Weights of a small transformer language model.
Architecture: RMSNorm before each block, rotary positions, untied embeddings, normalized queries and keys, attention and MLP in parallel.
MLP neurons of a small language model. Each row is named by its layer, matrix (down: output weights) and neuron, and shows model dimensions 128-255. Each number is 128 + 32 x the weight over its row's rms, rounded and kept within 0 to 255. A neuron's up and down rows have the sign that makes its largest values positive.
A block is one neuron, or neurons of one layer that tend to fire together. After each block is what it responds to, as a language model described it from the Wikipedia text at the highest values.

L7.down13 [109 143 111  83  70  86 136 128 178 148 133 138 138  85 163  94  58 200  93 111 134 118 192 117 136 182 122  92 149 175 149  75  99  72 126  94 118 109 128 107 129 142 127 110 104 136 156 124 111  82  74 125 108 132  96 107 128 129 144 104 116 138 144 107 104 127 102 189 116  94  81  89 157 165 135 162 228 111 129 142 105  16 124 115  91 133 162 174 102 192 145 111 113 137 142 138 138 102 216 123  95 200 170 169 119 152  87 108 137 117  47 125  89 151 131 131  82 134 172  78 173  74 151 149 186  83 168 129]
L7.down26 [161 116  94 162 127 134 179 108 110 109 140 116 133 131 181 110  91  91 131 140 112 151  89 149 114 116 123 145 159 162 129 138  93 115 113 155 153 100 143 126 121 135 137 125 126 187 102 166 145  50 161 100 191  94 179 116  94 121 110  86 117 100 102  43 135  90 159 147 149 125 126 128  86 140 131 146 115 117 142 114 106 148 127 100  91  70 177 117 175 129 148 145 145 193  77 175 115  83 183  84 107 109 122 145 159 170 135 105 109  66 121 147 186 125 114  59 150 102 158 104  87 119 113 134 165 138 152 147]
L7.down908 [ 91  98 104 190 154  83 126 114 110 139 122 125 112  91  89 124 100 108 144 123 164  72 184 145 145 122 115 167 142 127 112 103 153 135  91  93 140 156 193  99 110 108  99 200 176 103 146  84 160 129  71 131 152 117 113 112 166  88 157  92 127 174 142 144 145  88 166 120  84 115 163 144 114 157  94 198 156  78 110 124 150 111 117 146  48 123  99 110  78 103 120 110 126  67  95  93 136 109 115 149 135  63 147 134 150 180 108 134 121 135  98 124 134  96 166 103 214 129 109 102 173 160 140 151 121 117 167 115]
L7.down924 [112 178 119 162  83 168 102 127 162 194 109 152 155  92  93 125 177 133 120 177 106 106 134 140 142 140 118 131 146  93 148 176 153 143 120 143 144 145 141 114  92 142 165 132 125 124 152 143 152 164 165 114 192  80 150 141 146 140 115 141 109 181  84 123 126 121 173 135 131 144  74  95 151 108 195 128 163 133  34 173 135 147 101 140 100 134 116 136 110 154 189 133 136 131  98 211 128 170 182 114 146 123 177 157 136 127 133 107 209 125 150  96 157 160 132 142  54 128 122 161 111  96 150 111 124 167  88 146]
Transitional time adverbs

L17.down1110 [127 162 113 115 140 152  94 160  67 123 134 183 140 178 135 146 130 140  35 125 133  86 168 161 201 106  94 123 172 179 170 135 136 102 152 125 152  57 158 197 132  94 131 139 143  78 182 122 141  48 111 165 112  82 149 159 153 185  81  69  61 133 149 125 159 146 119  87  99 131  80  96 170 154 140 103  95 108 120 118 136 137 156 103 109 169 137 122 128  92 120  81 137 106 100 150 165 214 125 146 145 137 105 210 111 124 139 111 179 118  93 122 107 174 118  87  81 105 119 137 143 126 108 151  99  84 174 146]
Pre-verb slot after subject

L7.down274 [100 163  89 135 131  87  92  95 170 119 139  77  87  79 109 122 109 105 179 151 105  95 128 116 140 128  87 141 160 112 124 150 103 140 134  98 168 148  88  35 132 172 110 145 104 101 137 164 104 159 174 139 144  97 138 119 141 168 120 136 126 135 121 127 117 120 207 156 110 204  74 104 125 140  64 160 141 117 143 125 170 201 128  63 119 161  65 127  89 162 114  82  94 161 151 129 135 110  84 110 123 143 181 135  69 199 132  97 122 128 134  57  69  82 123 111 127  71  71 151 142  79 179 166 153 172 149  92]
L7.down687 [120 162 103 129  69 107  40 117 161 101 134 111 105  85  88 127 153  76 129  97  82 138 153 142 105 185 122 148 104 166 104  92 125 173 149 145 177 122 195 156 116 155 176 147  64 136  94 152 149 130  97 144  89 165 177 106  80 143 143 116 110 125 147 180 107  85 144 144 132 109 110 149  65 150 109 131 169  99  76  97 145 135 134 105 124 129 146  88 135 157 157 159 132 156  85 166 116 154 141 187 154 189  42  95 124  92  83 171  85 114 161 132  85 143 167  89 145 104 153  92 118 179  81 167 106 135 176 166]
L7.down1108 [107 153 185 162 142  93 127 152  82 136 177 124 132 130 126 165 152 140 167 185  96 161 130 130  90 169 152 160 146 180 126 100 131  98 111  82  82 156 144 157 106  90 114 144 117  97 150  82 170 136 113  87 145  91 156 128  78 154 114  67 117 143 121  90 142 163 139 114  89 141 150 128 112 152 140 153 157 129 101 169  96 141 114 152 134 156  80 117 157  71 103  78 117  84 171  88 119 145 179 102 125  70 115 135 177  95 124 198  52 179 147 105 141 140  83 162 117  70 140 143  82 130 104 179  71  93 134 149]
L7.down1114 [126 102 127 147 135 169 118 154 129 149 180 173 152 183  94 167 147  88 126  77 149 157 150 108 154 110 128 114 144 124 115  90 116 198  87  94  98 114  95 136 143 129 202 117  86 107 187 119  78 112 138  99 120 132 107 211 115 115  96  89 121 148 143 174 144 130 155 144 128  81  88 157 121 184 100 145 159 138 112 128 120 133 117 122 126 158 170 121  92  82 144 138 117 121 184 123 103  70  88 105 130 150 171 140  74 139  62 106 105 127 127  61 118 155  98 134 145  86 113 115 130  72 129 117 151 125 117 154]
Role-introducing function words

L10.down25 [ 76 156 122 150 131 147 140 183 216 141 116  98  99 145 181 188  93 128 136 122 132 162 127 164 116 132  53 178 100 122  99 104 103 195 112  89 121  74 107 208 175  83  74 136 124 106 106 131 125 128 114 114 146 142 179 100 115 155 162 153 114 134  81 158  70 120 154 173 200 139 137 138 129 142 165 134 107 100  85 165 157 100 114  98  95 137 154 150 118 153 116 114 130 134 135 129 126 140 156  71 124 106 131 146  91 142 190 170 177 111 167 135 107 177 140 132  98 151  58 120 133 138 135 105 137  64 102 109]
L10.down75 [ 86 144  74 118 153 168 141 128 130 136 177 158  81  85 154  95  77  71 146 134 140 126 132 127  77 107 101  77 136 150  91 166 163 171 193 201 122  76 138 137 147 112 120 116 156 101 143 168 174 118  93  89 115 102 117 144 115 132 111 152 101 118 171 155 129 150 171 101  80 125 125  97 105 111  82 150 126 121  91 114 218 169 136 127 129 134 104 141 130 140 124 199  81  93 149 178 159 160 142 122 159  58 155 120 105  89  72 181  86 137  88 114 114 143 139  83 171 137  72 157 165  70 133 156  90 101 154 151]
L10.down260 [175 137  97 190  90 125 137  99 185 131 121 117 113 198 123 113 150 152 154  98 167 115  99  71 133 167 163 137 197 126 157 190 128 146 126  32 171 174 128  57 153 146 166  70 114 135 199 154 123 161  83 147 114 126 162 159 156 129  97 151 127 142 144 119 110 114  72 132 187 129 125 129 141 149 123  82  62 158 122  95 127 117 151 113  77 159 118 118 101 164 126  69 126 163 117 112 126 121 100 171 109 147 150 149 127 130 136  92  77  93 127 180 111 145 162 138 138 149 137 146 135 118 169  52  34 139 110  98]
L10.down296 [154 112 129  45 146  66 180 118 134 102 135  95 117 176 114 118 145 152 146 186 141 119 124  98  56 145 113  95 143 157  99 165  97 136 165 113 154 135 189  84 131 143  90 164 123 120 161 173  55 158 103 102 122 156 149 131 200 119 117 160 136 119 139 110 152 131 132 139  88 151 163 131 197 132  34 132 118 118 125 116  78 194  98  99 120 117 115 115 198 149 155 149 160 149 111 164 167 126 114 121 162  82 126 133 145 179 150  86 131 166 148 148 122 122 143 163  71 104 118 167 100 158 178 129  44  51 107  67]
L10.down310 [ 51 128 161  94 143 140 100 178 167 102 190 145 141 102 147  80  80 117  74  83 101 103 168 135 139 131  94  99 109 104 125 140 143 100 127 127 151 143  86  58 188 179  99 144 156 133 134 128 139 110 136  50 152 124 112 140 100 158 109 115 192 137 198 188 186 116  97 173 158  42 112 110 140 144 139 135 161 103 138 152 133 114 136  75 120 153 163  90 158 158 136 142 137 121 176 120 172 173 105 125 112 158 130 172 142 129 142 109  87 147  86  93 118 150 110 110 188 144 165 111 114  97 139 136 148  69  69 127]
L10.down351 [137 144 124 112 124 164 138 116 168 142 142 169  51 105 110 180 126  66  71 121 148 114 151 128 141 130  68 159 139 162 128 127 114 152  72  35  57 116 156 123 119 105 149 170 173 120 128 113 177 113  96  89 131 118 160 105 152 120 127 130 191 114 214 194 112  85 131 121 229  85 123 161 110  68 102 102 120 141 210  74 146 127  89  84 103 123 142 143 138 132  93 161 151 155 142  62 197  56  98 109 152  96 144 144 110 130 143 164 102 131 140 133 140 110 114 117 215 154 158 116 177 153 111 103 188 110 136  97]
L10.down377 [105 119 109 132 151 130 109 160 170 123 125 187  74 141 101 135  64 128 131 135 106  57  81  85 119 164  78  75 125 102 137 156  73  74  92 135 146 157 147  94  78 156 165 111  85  92 129 111 142 151 134 125 150 155 156 105 160 142 137 135 107  58 141 141 124  89 176 131 133 156 134  90 121  78 168 148 157 122  88 146 122 167 151  42 135 117  75 160 130  79 139 137 135 112 161 138 172 158 113  94 111 137  95 118  91 194 155 106  58 130 142 128 132 147 145 144 156 155 146 165 155 143  98 152 105 157 114 103]
L10.down416 [155 180 126 169 150 119 179  89 116 168 150  97 145 190 121  46  94 137  91 139 112  97 216 125 130 102  88 116 160 115  68 120 107 131 135 126 126 115 145 154 126 146 141 153 145 136 105 141  89  82 126 183  71 166 146 113 165 112 121 137 104 140 139 132 121 183 126 132 142 121 118  71 132 108 139 157 117 131 118 187 101 161 115 114  95 184 142 160 160 149 129 191 111 105 134 110 154 179 100  85 110 134 106 131 144  79 125  88 119 134 124 141 129  96 183  83 107 120 144 151 200 108 153  81 128 130 107 162]
L10.down511 [101 154 119 144 191 128 144 145 147  89 152 105 121 137  97 109  89 119 159 134 164 113 129 122 150 103 130 136 119 139 138  70 161  91 100 133 142 108 162 126 100  74 110  85 112 168 134 105 165  86 131  82 115 194 136  85 157 138 143  89  60 183 216 145  97 116 137 142 167 155 110 134  99 154 119 121 187 104 134 190 123 132 160 100 108 141  75 139  81 119 135 137 125 166 129 102 179 117 117 171 160 146 144 125 106  62 129 187 123  92 127 130  88 143 153  44 143 173 168 193 175 143 142 128 192 120 113  80]
L10.down564 [ 77 124 128  90 183 129 100  87 169 101 167  86 102 211 194 107 104 108 130 129 154 104 173  97 169 178 115 125  94 119 136 160 114 140 153  89 139 131 117  75 145  89 110 136  90 108 150 100 171 108 140 131 159 145 135  98 149 124  96 116 179  69 106 143 145 199 135 141 159 174  59 123 129 101 177 109 112 144  85 155  96 171 112  92 117 149 106 134 124  60 107  79 135 111 132 126 125  99  70 110 116 100  87 153 145 150 116 136 147  91 156 172 149  97 160 124 124 101  86 110 110 160 133 143 122 135 149  87]
L10.down783 [105 150 106 165 186  96 121  65 101 115 104 180  96  79 117 124 118 140 103 133 146 152 109 132 119  46 151 122 103 105 130 120 135 122  98 156 158 135 101 136 106 178  83 147 143 124 153 121 150 184 131 115  63 108 139 127  88 109  57 162 110  92 140  88 142  97 142  56  85  79 136 115 154 106 133  98 110 118 111 126 153 122 147 171 138 144  68 133  81 113 121  85 115 123 145 141 116  79 159 187 163 139 137 141 169 115 116 171 149  98 135 186 123  99 154 142 155 128 108  63 127 162 130 115 138  44 129  79]
L10.down1021 [ 79 153 146 177 105 136 124 170 153 104 133 106 105 210 103 130 187 121 163  81 142 153 117 144 167  77  74 126 115 154 133 118 115 114 136 131  92 141 146  96 137 136 109 116 151 110 157  84 157 110 129  67 118 133 134 139 143 129  60 153 149  87  76 144 116 132 111  79 131 115 138 139  98  67 182  64 143 117 140 104 141 178 121  90 155 144 102 172 162 136 163 110 103 134  70 153 123 110 115 135 187 133 102 107 177 103 114 124 115 143 167 115 139 100 132 136 123 174 105 141 170  94 109 149  75 161 126 128]
L10.down1029 [ 90 145 131 117 130 173 142  95 127 120 122 143 126 109 154 134  77 153 128 109 139 144  47 108 107  89 183  96 123 169 102 109 132 109 126 120 119  92 136 121 146 104 166  91 121 135 155 112  71 127 129  97 105  97 147 108 128 110  62  94 146  81  96 162 101 104  67  66 147 155 116 116 117 116 157 102 124 158 101 129 184  92 142 161 168 116 103 101 110 154 105 143  89 147 105 154 138 128 102 148  37  96 178 176 105 202 132 146 118  99 111 116 150 133 120 116 143  64 111 110 122 145 150  69 121  77 101 112]
L10.down1085 [214 115 135 157  74 145 157 171 159 130 179 128  59 124 122 103 101  75 147 149 122 169 127 179 155  98 125 148 145 173 176 139  90 148 192  94  73 120 143 171 101 129 113 156 113 112 140 131 148 101  71 106  82  96 138  71  70 180  92 147 197 114 121 168 140 125  92 120 151 160  86 159 112 120  79 107  96 178 161 207 122 122  94 126 138 124 177 130 126 121 158  89 118 154 169 100 174 103 140  88 125  97 149 128 110 160 151 133 127 146  99 150 135 126 162 177 182  93 115 165 140 163 125 118 135 104 120 167]
L10.down1231 [ 94 188 136 105 166 172 175 159 138 175 122 122 151 108 137 110 150 151 179  87 158 109 173 112 170  64 123 154  96 177 132 104  93 105  89 115 104  60 111  96  97 108 143 120 120 153 138 126 125 141 128 102 106 151 168 116 118 148  89 102 147 148 155  86  99 171 154 164 146 124 166 114 177 149 116 113  74  98 163 160 167 157 132 158 119  93 142  95 194 157 160 158 112  97  78 149 120 182  76  99 147 162 162 123 126  62 114 144 151 152 144 127 125 155  99  92 137 108 128 191 177  89 124 103 118 157 208 132]
L10.down1342 [192 171 142 145 129 128  66 153  76  78 119 138 111 195 215 134 126 159 107 145 127 154 114 138  88 177 104  63  94 127  76 111 115  87 106 171 175 106 145 139 136  80 153 111  82 118 152 135 128 155  95 144 120 208  96 155 150 139 139 101 130 103 118 122 113 133 172 105 156 141 105 142 104  69 157 131 166 111 158 115 136 129  70 145 127 128 115 132 136 105 131  87 110 109 142 150  93 114 108  98  77 120 117 132 164 129 156 132 156 133 130 167  93 132 114 143 156 211 147 100 109 104 100 168 109  91 166 110]
Name-to-role separators

L10.down164 [118 148 121 142 158 123 137 140 194 136 152 136 123  87 109 153 128  92 124 148 172 151 163 170 177 171 121  81 123  98 135 143 171  74 111  59 171 137 142  72 129 142 157 131 175  99 147 136 130  51 113 115 144  95 172 114 117 194 131  90 131 116  45 172 171  99  66  93 165 105 110 106 143  99 113 164 114 104 153 111 161 106  96 113 143 145 166 127 136 163 143 122 189 127 141 130 127 116 116  94  95 129 140 161 138 138  82 145  50 110 113 110 124 135 119 150 124 130 138 122 131  76 129 104  74 114 154 106]
L10.down370 [128 137 103 164 115 141 132 117 142 138  87 155 154 127 153 175 181 114 103 129 137 143 110 179 139 128 139 111 135 114 146  65 163 116 137 122 118  86 209  78 119 183  95 112  93 106  86 103 140  63 122 113 101  92 172 114 133 128 149 144 151 194 102  80 123 140 169 121 124 144 153 140  96  96  91 188 139  83 100  85  70 139 144 176 108  80 145  87 167 170 125 110 118 131 136 154  83  88  79 134 164 126 121  85 152 146 112 142 146 103 106  72 160 137 146 163 145  55 145 134 187 143 145  82 110  84 177 100]
L10.down603 [123  93  94 114 164 130  85 150 203 122 119 139  85 132 135  91 137 127 157 168 147  97 112 124 159 135 122 140 154 108 179 123 121 110 166 106 144 135 142 158  61 150  69 126 152 153 121  84 189 125 107 178 138 125  95 137 144  60 197 151 179 141  66 132  85  75  84 131 141 119  97 118  86  95 152  99 135 129 163 162  73 170 108 134  99  74 185 113 111  95 147  54 147 149 134 194 148 113 160  82  98 123 109  99  81 113 104 169 125 141 200 100  74 111 163 103 119 137  55 135  80 177 114 130  93 105 148 113]
L10.down659 [122 114 147 128 106  70 102 104 174 122 110 134  73 127 115 127  69 110 148 133 166 129 116 122 115 135 130  84 143 178 182 147 141 132 195 127 163 150 125 114  85 136 164  61  53 106 112  92 131 110  77 126 101  69 144 123 114  88  73 128 110 197 119 153 131  98  82 116 157 107 103 176 163 179 152 159 155 104 112 125 139  92  96 130 154 146 128 131 135  67  73 111 138 134 162 128 170 129 102 157 170  72 115 115 180 119  92 137 132 151  78  82 153  97 182  96  97 121 150  99 158 108 146 139 138 143 139 152]
L10.down681 [160 108 176 145 133 112 147  78  80  95 115 146 200 118 168 142 119 117  89 158 129 156 133 172  64 102 147 139 110  85 154  60  91 135 152  92 130 162 138 164 126 118 145 125  84 137 113 166 146 150 111 176 116 156 129 166 150 209 140 119 148 118 139 120 126 148 139  90  67  82 126 180 119  94 133 100 171 127 115 142 116 175  75 155 107 123 108 156 127 115 190 125 162 109 174 168 120 106 121 194  73 133 151 117 167 134 118 162  80 128  86  81 111 140 138 128 155  78 195 101 135  51 147 145  78 130 146  98]
L10.down864 [153 120  95 145 157  78 149  81 123 141 111  60  33 126 159 105 142 152  76  93 151 100  62 118 131  94  94 121 132 175 106  76 146 155 158 159 153   6 100 141 108 165 136 114 112  45 129 145 154 122 121  61  78 149 150 162 125  66 146 126 101 138  50 167 121 121 154 149 168 102 120 140 119 139 111  75 123 165 183 131 132  95  71 126  90 105 139 107  79 158 123 153 141  96 146 108 148 141 147 118 103 156 160 151 136  79 141 143 112 186  98 136 173 169 116 156 105 180 136  81 124 157  49 164 120 134 174 111]
L10.down870 [108  79 170 100 116  87 141 115 134 124  95 136 158 109 152 118  98  56 145  49 129 134 145  96 145 121 109 175 137 118 126 139 102 111  44 100 141 118 106 137 113 124 153 156 152 126 159 135 138 113 150 118 158 131  94 119  96  95  73 147 127 121  82  87  84  93 152 102 106 158  80  80 127 140 159 116 109 100 173 141 176 130 144  96 155 130  88 156 147 138 183 126  80 113 100 203 123 117 143 153 151 115 128 235 129 138 160  82 171  93 111 136 120 141 140 152 107 141 195 150 104 113 169  74 141 132 128  53]
L10.down880 [109 130  78 127 109  87 177 117 206 118 109 148 199 122 137 173 116 113 153 171 168 154 177 104 134 116  45 151 123 115  96 129 218 140  82 179 152 101 143 125 137 146 162 153  75  92 163 145  75 133 174  90 158 140 137 181 102 114 122 163 186 105 101 128 175 133 127 108 162 104 117 120 170  94 113 176 113 139 113 142 112 112 140 104 167  81  82 180 111 153 139  70 137 130 150  91 152 124 107 145 205 165  97 125 159 134 180 125 148 121 151 129 124 151  89 129  93 132  86 130 153 130 184  73 132 166 125 131]
L10.down890 [104 168 130 178 115  85  96 162 116 143 118 106 144 101 152 157 183 125 136 133 151 114 146 174 140 140 122 149 136 130  92  97  78 136 103  89 122  79 140 205 151 184 184 118 139 162  60 121 131 127  78 145 133 150 103 147 113 122 116 123 141 137 184 164 139 104 130 130  77 103 146 159  95 174 169  91 157 132  72 120 138  52 161 141 187 114 124 160  94  88  89 124  87 173  78 163 118 124 162 115 128  76  93 167 147 142  68 124  83 126 127 157  95 125  86 178 153  70 157  65 172 148 125 183 193 141 129 169]
L10.down909 [168 120 156  97 129 107 124 150  85 148 103 137  57 141  73 103  99 136 147 153 100 138 126 109 132 157  92 130 105 136 103 174  70 146 101 122 166 121 139 145 151 127 130 118  92 128  98 174 117 108  82 106 103 105 160  79 113 143 137 149 138  99 162 175 130 138 136 119 140  84 135 114  99 177 143 147 135  55 110 114  93  93 146 109 195 132 142 164 164 112  97 126 153 134 163 124  79  79 115 181 145 190 142 152 130 134 131 104  10 168 168 121  95 147 107 151 117 163 113 142  91 139 117 178  96  88 140 183]
L10.down948 [ 90 121 162 123  60 121 151 127  96 125 141 155 155 148 125 125 105  78 168  82 126  94 176 144 139 146 135 126 180 147  53 192 132  96 186 137 115 165 100  90 141 135 157 179 108 113 150 134 143 167 109 122 177  98 118  97 157 103 103 200 168 121 121  94 165  83 157 104  97 147 119 172 139 162 148 165 168 137 148 145  96 156  80 170 116 114  45 154 155 158  91 165 124 116  92 147 119 151 182  79 142 135 179 195 127 183 100 135 215 114 101 116 139 154 109  96 137 185  92 127 185 141 127 149 124  99 122 118]
L10.down1086 [102 162  79 122 131 128  91 167 148 133 155 133  78 187 137  84 126 151 135 133 110  96 198 155 154 159 161 132 134 113 119 109  67 131 150  72 142 104 138 145  85 201 204  98 136 155 112 138 112  55 140  91  84 134 124 130 140 144 154 112  83 192 159  83 160 158 125  88 143 129 163 133 117 204 134 101 145  93 158 117 114  96 132  95 135 114 155  97 157 119 126 103 145  92 113 119 124 151 160 125 109 120 131 127 163  95 133 137 161 151 138  72 151 117  80 100 176  97 129 124 136 155 115 149 149 151 158 136]
L10.down1177 [106 142  93 113 173  94 101  91  73 127 103 100  81  93 123  99 120 191 115 156 148 173 160 107 140 166 148 123 136 118 148 130 126 149 116 124 126 103 116  67 148 105 100 108 107 141 152 132 120  85 127  79 166 149 102 129 157 138 142 139 107 147 125  51 133 109 124  70  88 193 137 141 135 117  91 120 124 176  76 109 166 119 113 134  88  58 216  68 104 125 117 102 108 142  92  66 125  97 155 149  76 123 107 139 131 169 145  96  89  67 150  95 135 161 146 133  98 149 157 139 149 160 159 101 157 170 133 134]
L10.down1183 [119 129 144 120 159 142 124 132 123 152 109 110 109 170 146  90 125  67 122 128 131 115 163 109 111 166  93 123 131 139 110 100 116 123 145 139 111 109 156  43 117  75 144 166 110 161 115 104 133 137 115 110 143 167 117 151 111 124 200 146 120 177 143 163 132  84 139  91 117  86  71 147  56  89 131 138 119 138 182 125 206 164  90 123 183 125 192 117 143  89 106 128 133  78 138  91 127  77  94 119 156  90 125 122 113  98 131  69  62 155 115 170 150 134 106  64 129 165 122 146 141 159 186 118  81  54 112 157]
L10.down1237 [117  96 163 131 163 138 172 154 116  91 151 222 115 132 162 149 106 144  93 148 146 121 144  68 125 105 100 126 121 173  94 128 116 106 113 145 178 154 104 137 104 105 152 166  76 183 139  73  97 113  84 134 178  82  97  97 117  54 151  99 141  97 178 119 107 166 120 147 129 101 160 108 151 107  74  88 120 136 192 121 144 123 152 141 154 138 140 145 161 120 138 143 100 161 151  58  77  81 193 134 137 180 119 153 143 113 102 116  58 150 174  84  89 154 154 106  87 138 114 153 165 146  95 158 127 145 196 171]
L10.down1322 [112 160 127 170 116  94 189 165 155 135 115 125 120 156 148  54  96 161 183 119 105 133 179 123 206 134 105 104 129 135 132  73 104  83 111 107 120 163  90  67 102 180 174 166 191 185 123 143 135 142 170 148 109 122 165 113 101 103 133 151 143 159 130 112 106 160 171 115 193 122  55  84 155  37  76 123 133  66 113 132 116  69 124 122 128 135  84 125  71 139 176  78  78 123 142 119 171 108 119 146 136 106 142 164  82 179  76 130 128  92  83 134  73 108 122 139 110 166 105 128 150 120 131 146 106  82 162  92]
Adverbs before verbs